python train.py --head_dim=64 --norm="rmsnorm" --norm_place="pre" --norm_eps=1e-05 --bias="qkv" --init_std_o=0.0 --init_std_up=0.0264 --optimizer="muon_variant" --lr=0.0118 --beta1=0.93 --decay_shape="linear" --seq_len=256 --steps=7198 --dataset="wikipedia_en"
MLP neurons of a small language model. Each row is named by its layer, matrix (gate and up: input weights) and neuron, and shows model dimensions 80-207. Each number is 128 + 24 x the weight over its row's rms, rounded and kept within 0 to 255. A neuron's up and down rows have the sign that makes its largest values positive.
After each neuron's rows, "fires on" lists the tokens most often at its 100 highest values on Wikipedia text that the model never trained on; "fires after" lists the tokens most often just before its 100 highest values on Wikipedia text that the model never trained on.

L4.gate15 [137 124 121 103 119 148 133 130 140 109 131 139 127 152 121  97 115 121 136  93 140  98 152  83 119  85 122 126 158 137  76 141 149 174 140  86 151 126 105 189 145  89 133 155 152 147 143  91 104 112 136  97 135 178 143 133 159 118 185 127 124 141 153 140 140  99 128 135  97 123 120 120 103 169 175 139 143 143  95 124 143 147 123 125 135 159  90 123 143  96 113 113 168  90 116 101 167 120 124 137 169 165 160 105 178  95 139 131 118  98 110 118 152 128 122 119 153 164 141 133 146 117 112 109 150 131 145 163]
L4.up15 [127 113 104  87 129 106 122  83 126 138 100 147 113 159  99 126 160 131 144 106 118 122 218 121 160 157  91 108 137 155 112 120 137 149 156 110 108  81 110 188 118  99 149 160 139 149 149 124  98 122 105 149 142 141 123 117 153 130 176 145 127 123 155 127 154  91 113 130 112 101  82 146 103 122 143 101 116 137 155 122 141 152 128 148 174 114 138 105 157 120 123 123 125 152 104 166 149 109 134 125 144 129 122 106 176 178 156 118 105 109 163  93 122 138  97 106 136 140 146 142  77 107 134 119 117 103 163 115]
fires on: "B", " B", "L"
fires after: "\n", "==", " \"", " (", ":", "-"

L5.gate349 [129 121 103 132 109 177 119 102 135  92  86 138  96 129 118  81 126 143 137 109 161  99 152  75  89 105  96 182 135 149 101 123  93 118 105 160 152 131 119 153 151  54 135 116 129 126 176 125  88 128 133 156 147 138 162 104 119  82 140 149 132  99 140 105 132  99 130 131 150 106 104 146 168 142 119 145 162  99 127 110  72 127 105 166 122 122 139 114 144 140 123 129  82 116 123 107 150 112 148 130 133 108 120 175 142 110 173  93 117 117 124 129  92 149  83 147 128 146 145 159 121 126 125 133 116 133 122 118]
L5.up349 [129 104 113 115 119 123 111 121 110 166 108  84  95 139 144 134 133  78 135 125  86 115 102 106 109 118 116 127 162  79 120 123 136 159  99 138 130 160 122 116 129 162 100 147 157 110 119 119 143 171 167 132 123  84 146 103 169 143 137 147 125 106  89 128 131 126  97 172 156 134 154 166 119 113 146 116 147 161 127 136 124 135 135 172  94 128 118 130 137 150 120  94 136 106 129 110 139 136 132 124 148 121 187 168 109 105  96 137 134 125 101 131 106 110 129 117 109 133 154 143 146  81 110 105 122  87 125 172]
fires on: "t", "n", "or", "ction"
fires after: "y", "I", " pro", "e", "ro", "le"

L3.gate276 [135 110 153 112 154 164 118 151  89  94 139 169 127 129 110 129 145  94 147 120 127 158 122 121 139 109 141 171 150 154 157  82 104 106 130 144 131 124 117 175 128 128 118 164  97 117 136 144 126 137 106 121 119 102 135 136 122 126  72 133 123 134 120 126  86 147 123 126 110 153  97 149 141  99 121 149 121 110 175 140 125 103 148 102  88 104 129 191 131 101 126  97 122  91 110 174 147 137 163 116 171 115  95 105  71 156 120  76 168 112 134 101 160  94 163 114 150 143 155  97 124 121 117  97 112 132 132 135]
L3.up276 [111  84 171  84 137 158 118 131 121 116 157 154 123  85 156 154 154 141 137 102 132 127 130 128 119 102 137 165 155 171 145 148  82 138 170 136 117 140 141 120 151 135  99 135 136 130 124 128 145 114  95 117 118  99 192 128 134 152 118 111 136 111 150 139  97 154 116 157 107 155 108  98 134 109 167 129 168 108 153 159  94 120 134 157 120 106 148 136 101 121 120 105 104 133 104 130  97 117 141  96 118 129 103 143  47 152  97 144 168 115 135 124 133 135 139  97  92 118 133 132 111 116 105 104 137 119 134 182]
fires on: "ro", "ure", "oin", "L", "r"
fires after: " g", " b", " B", " G"

L5.gate304 [172  94  91  97 111 105 127 108 146 125 117 136 117 137 126 153 135 102 120 146 140 112 142  88 166 117 118 119 132 113 121 151 144 141 137 123 170 121 156 146 180 130 121 156 117 125 120  96 125 135 136 103 136 120 130 111 206 125 129 133 133 103 118 106  96 115 154 116 136 126 138 100 103  90 162 127 123 107 144 147 156 185 111 104 153 112 113  85 108 139 146 121 135  70 102 146 128  89 113 127 151 144 132 135 121 105 151 108 176 173 159 152 123 169 118 116 111 132 176 128 131 102 119  98 164  57 130 152]
L5.up304 [ 97 150 141 155 125 135 128 157 118 165  96 138 130 134  87 104 169 127 112 131 130 109 159 150 145 177 136 175 129 125  84 130  98 139 115 151  83  92 116 124 119 116 136 112  87 165 161 129 148 111 137 140 104 144 127 123  86 152 143 130 126 134 127  86  78  89 143 139 180 124 106  82 167 144 114 165 141 125 115 129 128 138 111 144 144 116  67  93 123 112 117 136 145 100 103 105 127 118 137 144  96 143 153 145 153 158 141 153 150  97 125 162 109 125 120 131 122 108 145 136 138 121 120 150 118  91 121 123]
fires on: "b", "ub", "el", "r", "L"
fires after: " (", "s", "\n", "ro", " S"

L9.gate59 [141 119 148 103  81 104 171 145 184  84 148 136 100 124  78 130 137 136 146 121 112 132 190 103 117  92 117 173  88 126 105 112 116 145 144 114 107 142  93 119 102 104 118 138 120 124  95 157  91 107  99  96  97 157 126 122 120 198 112 153  86 133 111 125 134 148  94 114 123 120 122 111 118 105 174 129 114 158 160 123 136  96 125 133 132 100 100 166 164 117 119 109 125 112 115 149 144 149 144 127 130 145 139 143 190 108 114  88 152 154  96 109 127 153 111 149 145 120 105 135 118 132  86 156 125 165 138 107]
L9.up59 [108 124 118 137 125 155 138 128 136 165 142 114 102 110 126 212 114 154  98 143 137 123 149 104 158 132  76 120  87 110 150  99 124 138 142  62 190  86 124 111 179 148 149 137 155 132 153 129  87 132 115 122 125 141 128  71 146 139 131  89 105 130 119 127 148 121  99 132 149  84 163 160 126 120 108 126  98 138 143 118 131 134 133 132 137 151 102 115 153 160 112 104 133 122 106 136 101 101 110 120 126 132 129 170 139 124 165  88 134 133 149 145 149 123  86 145 108 110  87 130 142 134 122 113 147 138 167 126]
fires on: "D", " H", "d", " D", " of", "H"
fires after: ".", "\n", "==", " \"", " (", "-"

L10.gate351 [128 128 132 137  94  79 152 122 121 118 135 121 118 156 101 127 119 117 126 115 142 114 124 107 121 155 111 121 132 174 160  86 122 172 130 110 144 131 130 147 160 145 159 114  90 161 178 147 107 111 186 105 144 148 117 100 108 104 140 140 103 154 163 109  95 108 118 148 111 145  61 135 162  90 148 123 158 133 156 173 131 139 144 122 143  95 122  94 120 127 125  98 101 110 119 121 115 106 140 126 123 151 122  77 160  94  81 129 114 166  87 128 159 132 123 144 128  98 137 157 109  94 143 168 108 139  95 141]
L10.up351 [136 111 131 136 104  94 129 138 116 109 117 126 101 144 112 120 122 121 124 154 151 118 125 101 145 118 126 130 123 130 144 100 119 162 129 118 158 148 118 148 140 126 133 136  72 139 189 126  89 131 175 132 175 141  99 124 135 115 154 146 108 145 181 162 108 114 133 128 128 132  47 117 168 101 130 114 130 147 173 167 126 134 151 122 164  97 118 108 123 143 115 141 130 119 115  92 134  96 135 145 149 151 102 134 151 103 104 132 152 161 114 150 152 104 121 123 139  98 150 136 102  98 151 174 112 165  90 152]
fires on: "\n", "."
fires after: "\n"

L3.gate173 [109 123 146  89  99 154 132 134 118  88 137  74 134 101 135 130 158 123 133 169 129 154  98 111 150 125 151 126 176 164 127 119 103 119 149 141 113 109 158  85 134 129 140 105 153 151 137 117 112 161 146 134 178 154 122 144 172 123 175 151  82 104 107 104 125 105 138 115 123 152 145  95  97  96 127 137 147 103 153 161 105 108 116 124 135 118 119 121 107  95 119 108 120 107 110 124 119  90 139 112  73 103 117 138 124 123  83 174 154 132 131  96 179 100 107 100 115 108 157 166 152  98 122 119 108 123 143 181]
L3.up173 [141 101 136 111 158 143 154 135 132 118 134 100 125  89 141 135  74 136 115 171 151 106 134 144 108 149 111 100 147 142 103 133 116 126 127 140 140 147  91  97 133 157 177 160 112 148 153 124  90 159 131 156 140 142 162 152 158 118 136 128 162 120 146 147 146 105 139 144 147  98 118 125 134 126 110 156 129 150 136  91  88 126 165 133 133 112 123 108 134  85 125 144  90 138 122 138 136 117 100 155 144 115 138 112  85 139 145 177 121 148 133 130 173 146  86 142  98 118 128 122 108 148 143 120  98 101 132 163]
fires on: "ac", "ollow", "ase"
fires after: " f", "i", " pl", "z", "pl"

L9.gate399 [118  99  93 154  71 159 130 125 137 154 140 117 162 166 163 134 131 125 146 156 107 150 143 129 102 102  98 118 141 129 151  89 131 146  70 136 157 123  91  99 144 126  97 125 120 161 130 103 138  95 149 142 144 159 109 131 133 124  59 152 128 137 122 148 147 130  91  94  94 124 124 130 118 113 158 123 100 176 132 144 115 125 147 117 161 114  89  88 129 145 160 107 126 100 126 185 143 120  68 137 102 135 124 138 176 165 167 151 139 150 153 128 149 104 118 106 146 121 173 104 144  73 143  95 107 137 108 130]
L9.up399 [124  82 109 127  97 136 165  74  92 158 138 139 157 133 129 120 170 138 100 143 132 132 136 163  94 133 107 111 166  69  71 105 163 128 146 173 139 128 140 131 155 121 163 147 128 101  98 124 161 108 118 135 123 114 113 150  80  76 148 126 144 185 109 138 111 113 131 106 131 150  75 104 123 134 120 143 148 178 145 115 156 156 174 126 143 124 143 138 124 155 124 108 137 162 121 134  82 110 123 179 113 135 136 132 126 118 143 113 114 144 130 161 139 132 152 120  97 134 164  96 135 100 156  99 119 122 117 107]
fires on: "ater", "g", "j", "a", "ap", "ri"
fires after: " l", " r", " le", " pro", "ust", " tr"

L3.gate193 [109 136 157 109 183 129 128 157 152 126 110 150 130 196 114 135 148 163 103 150 130 118 163  95  90 124 184 113 153 130 148 156 133 101 141 130 147 204 142 141 132 155 154 110 132  88  68 129 148 121 121 119 101 128 111 127 123 158 152 109 151 134 103 121 126 180 132 139 129 118 140 136 141 112 130 124 117 159 133 149 164 169 153 152 130 132 174 138 140  82 158 111 150 102 169 122 117 128 124 118 152 132 151 171 123 125 100 124 134 136 133 170 126 144  91 120 139 152 169 117 111 121 147 143 154 116 142 113]
L3.up193 [120 153 135 153  82 143 112 157 179 139 148  93 159 144 145 130 124 144 149  94 113 140 118 139  84 139 123 118 141 165 106 148 146  83 122 126 109 164 161  89 122 129 142 111 139 137 110 136 180 138 186 122 134 158 180 125 151 106 132 159 101 126 144 121 140 100 109 128 153 162 145 121 164 142 104 153 121 111 167 100 104 143 111 162 124 152  99 157 122 102  66 128 131 132 169 174  95  92 133 112  89 157 159 139 154 107 125 131 133 132  97 158 151 150 164 142 136  98 134 122 113  77 139 158 177 119 135 120]
fires on: "on", "an", "x", " 202"
fires after: " m", " M", " C", "C", "le", "M"

L3.gate313 [117 149  92 168 147 127 158 132 149 142 147  95 139 146 176 144 116 134 132 115 128 156 123 122  98 144  98 132 133 144 146 169  65 144 125 131 137 129 131 104  95 101  69 137 111 148 103 169 162 119 149 169  99 116 185 151 123 109  79 118 129  91 143 121 146 179  93  87 126 120 138 164 135 110 154 152 131 121 179 125 126 119 152  85 124 114 138 151 132 112 194  78 131 134  72 135 129 102 114 154 143 118 145 126 114 123 121 112 125 158 153  96  85  97  94 150 162 135 116 138 125 121 120 158 100 125 165 102]
L3.up313 [128 156 109 109 164 120 127 111 113 119 108 131 120 103 144 164 143 127  85 114 172 151 146 122 147 159 119 156 169 155 126 122 115 105 102  81 150 128 126 145 167 115 135 127 104 133 119 112 132 110  96 126 175 103 112 159 120 105  98  96 174 126 171 123 117 122 135 138 102 140 123 104 148 143 166 136 142 127 113 115 105 116 120 137 107 177 104 151 156  77 136 114 126  95 118 142  66 110 113 149  87 136 127 140  83 127 114 111 158 144 153 189 107 128 122 113 113 138  90 114 163 104 123 151 129 110 109 166]
fires on: "t", "ch", "en", "per", "on", "em"
fires after: "S", " ex", " s", " S", "et"

L3.gate672 [ 97 159 168 148 130 112 117 135 131 121 141 137 145 109 154 136 118 126 137  97 104 132 121 144  61 128 112 134 142 132 102 113 119  95 114 137 142 134 160 102  95 120 142 145 169 131 148 143 153 145 186 168 125 147 138 125 179 119 106 132 107 118 119 115 108 150 126 114 141  95  99 144  96 111 156 133  95 143  96 107 120  88 108 138 143 105 117 143 120  68 118 153 113 142 162 146 140 156 113 145 127 156 154  86 125 158 117 132  94 137 100 163 154 148  91 124 157 127 116 154 155 119 129 122  82 175 130 165]
L3.up672 [143 125 122 106 128 136 129 138 100 133  95 147 151 166 122 122 128 186 109 200 119 140  98 128 147 114 177 129 155 135 153 164 132 120 105 100 137 107 134 113 108  81 101 136 132 130  86 145 121 124 184 111 136 133 128 144 155 119 131 124 174 149 133 148 158 112 113 162  97 149 105 137 141 126 127  98 120 120 116 120 131 181 136 120 122 132 106  86  91  76 127 125 110 120 139 109 132 166  83 113 102 144  85 111  84 156 128 133  97 148 134 133 136 116 127 109 128 121 165 118 150 128 120 156  73 140 119 140]
fires on: " ", "x"
fires after: " |", "le", ":"

L4.gate676 [ 84 111 119 110 118 101 130 143 177 110 122 113 171 146 110 204 100 108 121 115 141 113 144 127 147 149 145 105 131 139 109 119 119 152  98  83 147 145  97 118 129 135 113  99 110 137 111 160  94 118 149  91 125 166 121 102 115 159 150 143 122 159 129 157 143 148 145 164 153 113  91 109 114  86 154 149 129 133 155 147 151 119 149  96 102 109 139 115 137 165 110 142  90 104  88 115 148 103 172 102 154 156 126 161 193 116 140 130 104 128  97 149 145 106  88 118 159 123 170 132 125 158 137 124 117 121 123 159]
L4.up676 [140 120 142 139 127 146 133 138 169  82  79 123 147 118 135 130  77 178 136  89 132 157 101 113  87 135 123 119 131 110 119  96 130 138 160 141 129 130 117 139 124 111 126 127  89 146 107 116 138 130 132  87 136 169 151 109 154 106 135 151 133 116 121 117 163 129 170 138 137  76  99 144  87 102 100 103 115 126 130  91 119 189 126 117 116 136 146 134 132 107  66 156 102 137 118 100 109 138 132 103 176 120 119  92 140  93 116 113 122 137 124  88 133 139  89 136 116  94 156 150 120 162  99  92 173 145 132 169]
fires on: "D", "d", "r", " d", "iss", "t"
fires after: " \"", "\n", " (", " M", "-", "=="

L4.gate60 [145 123 118 123 111 121 148 131 135  85 135 109 115  89 123 126 111 107 108 111 180 111 144 115 148 101  81 152 113 167  91 141 174 136 137  93 105 134 119 139 147 139 144 145 126 149 120 123  97 162 124 123 105 141 138 147 142 123 168 163 114 128 130 152 118 123 120 133 129  97 116 106 125 128 163 120 129 124 163 108 105 162 116 128  77 142  84 143 176 117 103 160 128 130 112 135 134 128 116 144 121 157  92 121 141  72 150 128 167 146  86 137 134 120 143 102 142 150 125 127 140 140 108 114 133 136 136 163]
L4.up60 [ 93 121 103  84 114  96 154 158 163 130 134 121 114 110 100 111 128 163 112 125 153  81 160 138  94 101 111 140 152 137  98 117  95 140 122 143  64 118 142  91 124 157 148 140 140 102 185 125 149 144 164 128 147 141 174 128 112  96 138 130  92 123 119 151 106 111 190 125 169 107 111 132  53 132  83 149 151 120 145 152 133 144 123  90 125 113 151 108 118 134  98 112  94 163 134 174  99 154 123 109 117 138 101 121 116 139 112 103  91 112  67  80 129  88 122 128 135  82 132 160 105 122 111 139 136 204 125 117]
fires on: "en", "P", "p", "z", "az"
fires after: " G", "==", "\n", " (", "G", " \""

L5.gate700 [103  94 123 119 132 102 130 129 125 124 102 198 141 136 159 137 145  90 111 106 134 144 134 109 129 132 129 117 118 158 103 134 129 149 119 150 123 151 129 170 141 131 143  80 120  95 132 141 129 141  88  86 141 160 125 126 133 101 101 111 143 129  89 159 161 148 150 153 131 100 149 154 169 143 156  87 128 126 143 144 132  95 146 173 109 124 139 130 137 108 111 143 108 133 165 115 136 120 158 158 139 106 111 111 110 144 161 132 154  77 152 125 130  97 130 109 163  98 111 152 149 112 127 132 135  98 149 119]
L5.up700 [108  97 110 131 131 125 144 148 120 118  88 164 126 130 160 106 160 135 137 115 166 141 105  81 155 119 123 109 177 123 136 170  67 151 116 126  78 103 124 108 113 168 138 108 124  73 120 140 129  77  94 125 108 121 160 122 135 153 120 119 139 129 123 101 107 108 120 143 149 153 135 150 186 177 162 108 128 116 113 107 116 117 134 119  70 113 122 123 123 122 135 117 116 145  81 107 126 104 182 133 125 111 100 141 132 116 144  98 114 127 157 128 146  92 128 169  91 141 132 114 161 123 179 159 122 123 127  81]
fires on: "===", "==", " =="
fires after: " ", "areer", "ory", "em", "y", "s"

L9.gate302 [175 101 105 140 114  53 166  96 103 140 142 171 160 114 106 135 120 114 146 123 104  82 129  90 148 122 109 122 118 112 157  98  94 177  89 118 120 142 125 143 153 139 171 119  98 166 142  85  94 106 132 111 178 142 121  98 136 121 130 158 146 154 117 125 106 122 137 155 163  83 103 144 127 136 105 143 153  87 140 158 112 123 141 141 146 107 147 133 145 141 139 152 132 128 131  74 150 118 109  85 182 106  83 152 171 115  96 159 130 131  98 151 185  73 127 142 123 110 156 118  88  96 135 142  99 103 115 114]
L9.up302 [134 130 148 148 142 130 125 139 117 118 112  81 129 146  92  82 181 159 117 166 104 125 146 142 155 115 116 159 141 137 111 159 152 167  98 108 128 103  98 160 152 127 132 136  89 157  86 110 149 126 157 128 110 147 130 119 171 136 128 159 134 122 181 166 123 105 144 122 152 102 138 135 169 159 108 108 119 103 148 150  97 107 129  86 121 121 103  95 141 177 144 151 138 156 158 118 127 153 130 112 146 125 137 119 138 107  87 135 133 123 101 148 142 116 136 127 146 103 155 146  93 128 167 108 101 125 133 130]
fires on: "==", "==="
fires after: "\n"

L13.gate184 [159 138 108 115 152 144 137 133 105 132 133 128 121 125 144 100 127 116 152 168  91 126 163 140 135 148 106 104 128 122 142 156 122 129 158 145 157 158  81 135 130 164 152 146 123 154 114 176 180 148 120 134 110 115  77 127 100 155 158 170 100 102 166 149 120 145 148 153  93 133 132 115 144 102 161 138 141 124 162 119 124 113 145 147  99 145  82 150 104 176 141 161 107  97 191 144 152 131 116 127 170 110 138 120 151 117  84 158 141 117 143  97 151  91  98 109 143 132 130 150 132 127 125 125 182 124 125  74]
L13.up184 [ 84 130 126 132 148 135 136 130 143 114 106 107 122 102 128 108 123 137 132 162  91 173  94 145 130 143 121 137 116 126 131 117 154 126 125  93 140 104 121 126 162 122 128 111 104 125 124 134 134 111 160 159 115 106 124 170  81 137 124  90 128 156 165 125 131  96 115 131  85 122 102 148 115 169 113  89 122 139  96 116  94 131 151  90 136 127 156 116 136 124 127 145 133 134 128 120 136 141 100 103 127 133 154 132 144 189 169 119  83 103 154 141  95  93 142 157 122 127 152  86 110 162 166 129 115 136  87 110]
fires on: "\n"
fires after: " |"

L10.gate202 [145 120 159 132  93 108  73 148  70 107 121  91 126 155 146 115 135 109 154 131 140 168 113  90 120 137 111 144 144 150 124 141 100 175 122  97 150 133 118 125 126 133 118 146 135  99 160 139 141 117 124 123 170 157 113  93 151 158 145 131 120  81 127 138 127 140 117 138  94 167 104 147 164 148 125 150 162 139 142 176 118 191 117  74 147 134 112  96 156 140 139 152 144  42 108 125 170 128 112 153 128 130 121 110 170 143 139 133 164  98 114 121 144 116 130 119 113 109 153 150 166  98 133 140 142 107 140 120]
L10.up202 [158 122 110 140  79 160 109 149 118 109  84 147 121 182 134 106 114 102 143 121 134 130 150  73 109 175 108 116 123 166 151 169 133  94 141 115 165 152 101 172 193 141 124 121 113 160 122 158 105 121 155 152 153 140  91  97 160 131 128 151 104 119 158 113 117 117 131 122 105 130 122 136 131 115 116 166 152 122 165 121 145 185 129  98 134 137 127 122 135  87 165 109 161 101 100 135  77 156 141 124 107  84 107 122 134 159 147 129 115  98 141 164 142 132 126 146 156 115 144 108 123 137 161 207 108 101 132 176]
fires on: " in", " In", "In", " of"
fires after: ".", "\n", " University", "orn", "ation"

L4.gate278 [ 97 118 162 116  91 115 115 127 151  96 128 109 152 130  97 184  90 101 151 106 133  95 118 136 107 135 124 107 109 118 125 122 141  94 136  97 117 111  84 121 171 150 125 114 142 157 124 111 131 162 144 125 129 125 100 104 143  97 110 167  74 160  73 144 118 160 139 130 142 102 148 127 113 130 121 114  96  71 131 128 136 124 117 117 137 109 123 125 166 136 157 152  90 173 110 162 123 142  93 140 118 113 125 119  77 112 110 113 149 121 115 123 128  96  89  85 202 116 143 144  99 168 148 136 140  93 128 114]
L4.up278 [105 133 127 130 108 162 127 178 139  52 132 132 164 155 135 173 141 125 157 104 152 126 138 107 139  85 140 116  94 132 179 165 118  88 127 155 102 133  96 117 150 103 100 111 148 144 107 124  98 144 140 145 133 173 119 102  96 108 118 119 150 141  91 108 109 139 128 121 138 105 124 148 121  89 125 141 125 146 128 151 183 127 144 160 115 123 109 132 142 127 161 124 112 146 104 117  71  95 135 100 134 169  94 121  89 160 102 129 116 142 165 144 112 164 148 139 121  87 148 142 105 175 160 129 153 112  96 112]
fires on: "D", " Ad", "d"
fires after: "\n", "ice", "-", "==", " \""

L10.gate512 [146 120 106 104 103  78 123 101  90 139 103 104 146 127 112 115 131 128 121 155 171 150 107 180 117 140 134 108 154 134 148 140 131 120  92 171 118 133 139 113 111 131 134 112  69 182 146 106 133 137 148 100 114  97 132 101 151 101 114 141  36 130 167 147 111  88 122 101 146 115  74 115 195  79 151 171 117 125 135 116  78 135 133 141 149 115 105  96 130 148 145 158 135 123 168 110 129 109 112 155 121 123  83 145 185  98 126 133 132 159 108 132 138 121 140 122 147 117 109 141 101  82 165 165 141 152 132 106]
L10.up512 [ 86  91 107 123 153 109 185 140 122 103 119 126  89 122 114  93 141 149  59 111 169 146 129 164 103 109 157  92 118 157 162 141 145 180 150 155 129 121 152 129 125 113 128 156 120 143 120 125 108 145 180 130 121 100 132  98 137 109 149 175 107 109 156 164  98 142 112 167 106 124 126 125 178 115 153 123 151 137  95 161  84 135 124 115 161 126 150  98 155 124 130  74 145 110 132  80 127 125 148 117 127 154 107 122 139 112 116 102 150 151  94 142 108 114 124 118 149 115 112 153 107 163 140 157 115 124 123 131]
fires on: "=", "\n", "-", "ward", "im"
fires after: "\n", " A", "A"

L13.gate468 [120 145 159 149  79 118  78 130 128 107 124 146 167 182 130 174 142 101 103 140 136 132 152 160 116 130 125  79 115 142 125 126 134  88 122 161 118 145 110 124 109 118 109 153 136 105 127 156 113 139 133 164  94 120 173 138 129 179 147 175 133  89 135  84 110 118 142 142 115 124  81  85 167 141 126  94 134 120 123 116 163 134 135  97 114 186 105 122 122  95 134 146 140 133 115 152 110 134 108 149 133 146 158 108 106 110 118 104 107  87 142 124 103 126  94 136 111 116 124 156 126 194 117 129 159 137 174 128]
L13.up468 [153 140 136 140  81 145 131 114 135 139 137  76 127 139 120 119 131 135 116 169 120 121 129 151 178 114 141 149 133 180 133 132 127 140 123 133 148 139 125 120  93 125 108 165 139 129 134  90 128  96 166  95 156 127 139 130 102 136 156 156 130 141 133 129 130 142 145 156  96  90 137 140 145 136  95 167 114 108 110  75 131 125 171  97 138 149 130 121 129 160 102 154 146  97 174  97 105 146 131  92 143 135 155 130  73 119 132 122 151 112 128 153 127 141 140 136 128 111 163 123 132 127 170 155 116 143 131  81]
fires on: " C", " F", "U", "C", " S", " US"
fires after: " |", " (", ".", ":", " A", " C"

L4.gate306 [128 123  98 138 107 107 143 161  97 127 100 115 117 107 146 137 142 105  72 135 123 107 111 128 125  81 158 103 119 137 174  99 142 122 117 150 142 138 131 154 153  83 186 138 152 136 132 136 144 128 161  74  95 133  93 141 122 157 145  96 125 149 137 115 135 135 165 148 119 111 152 151 171 108 121 156 111 151 100 129 151 156 113 131 153 146 111  85  79 152  93 165  95 135 158 142 104 148  96 114 109 111 129 150 146 128 145 137 114 149 109  96  69 108 107 125 148 139 158 129 165 131 141 105 171 130 117 104]
L4.up306 [150 121 143 162 133 127 128  97  91  84 140 142 109  96 138 135 130 135 138 107  99 157 107 122 102 130 141 109 121 126 142 130  88 136 113 125 122 113  99 112 160 116  65 109  91 138 128 110 106  91 105 127 111 175 153 153 143 140 130  84 131  86 105 142 124 134 117 120 136 115 133 146 140 144 116 138  78 119 155 114 144 112  98  74 125 162 163 147 107 134 103 154 161 111 124 147 124 194 101 130 132 100 130 165 141 112 174 146 138 145 117 119 167 120 117 143  89 122 100  95 125 148 112 151  99 131 123 123]
fires on: "f", "am", "ue", "ast", "v", "an"
fires after: " A", " d", " D", "if", "c"

L11.gate278 [138 128 145 144 141 113 164 152 116 104 106 138 101 118 153 125 119  61 184 123 122 153 144 189 162 160  97 113 148 103 116 152 114 140 103 160 175 140  97 143 130 165 125 173 100 123 114  83 135  97 163 104  85 122 102 140 128 121 113 109 157 117  99 167  85 144 116 136  82 152  91 169 168  97 168 114  81 159 156 110 157  87 158 124 135 110 137 106 129 136 134 123 110 139 119 146 131 114 112 105 119 121 114 130 131 133 148 180 126 162 172 129 144 109 153 138 147 105 156 107 169 119 117 130 132 107 131 127]
L11.up278 [119 128 133 161 122 105 137 178  85 127 146 115 125 164 180 148 130 108 142 124 173 120 149 141 127 136 186 140 157 109 141 156 137 149 111  86 152 156 103 153 122 139 148 152 105 118  92 104 140 124 125 100 103 146 131 124 138  92 182  93  98 170 144 124 132  85 132 121  97 117 106 173  97 144  93 141 138 140 129 127 160 112 124 107 139 162 129  98 128 115  93 100 138 165 127 101 118 157  90 101 117 127 145 134  99  87 118 121 116 157 113 161 149 152 122 104 142 106 103 156 134 140 122 129 111 137 105 176]
fires on: "\n", ":", "ame", "ed"
fires after: "\n", "==", " n", " ==", "am"

L4.gate280 [199  80 131 137 153 163  85 118 148 138 124 120 110 138 126  91  86 128 128 105 131 139  85 127 114 123 155 147  97 115 145 104 118 133 142 129 120 147  68 150 100 154 124  89 136 179 150 154  99 141 154 158 171 130  79 146 121 107 103 135 123 119 160 141 123 122 120 121 112 177 124 163 138 121 114 134 142 116 128 135 109 169 105 147 140  81 120 156 102 111 135 139  98 153 123 151 131 115 111 156 138 145 137 110 156  97 124 169 166  98 126  89 124 145 132 127 120 113 206 170 115 123 132 107 176 143  90 141]
L4.up280 [105 157 130 115 155 170  98 130 140 111 135  99 122  82 121 131 120  94 199 185 145 122 134 111 125 118  99 138 109 166 135 127 132  97 118 114 124 123 103 140 114 138 118 143 113 132 115 121 139 139 106 139 166  81 186 142 143 121 131 140 142 125 137 130  79 120 117 167  67 154  71 131 143 168 109 129 116 147 140 122 121 158 175  95 158 123 119 115 132 148 171  96 135 124 141 170 148 123 116 146 107 149 158 132 161 119 129 144 116  94 165 125 126 136  98 149 112 117 139 141 127  99 163 157 130 121 120  87]
fires on: "p", " January", "ath", "ied", " November", " December"
fires after: " re", " de", " in", " pro", " |", " d"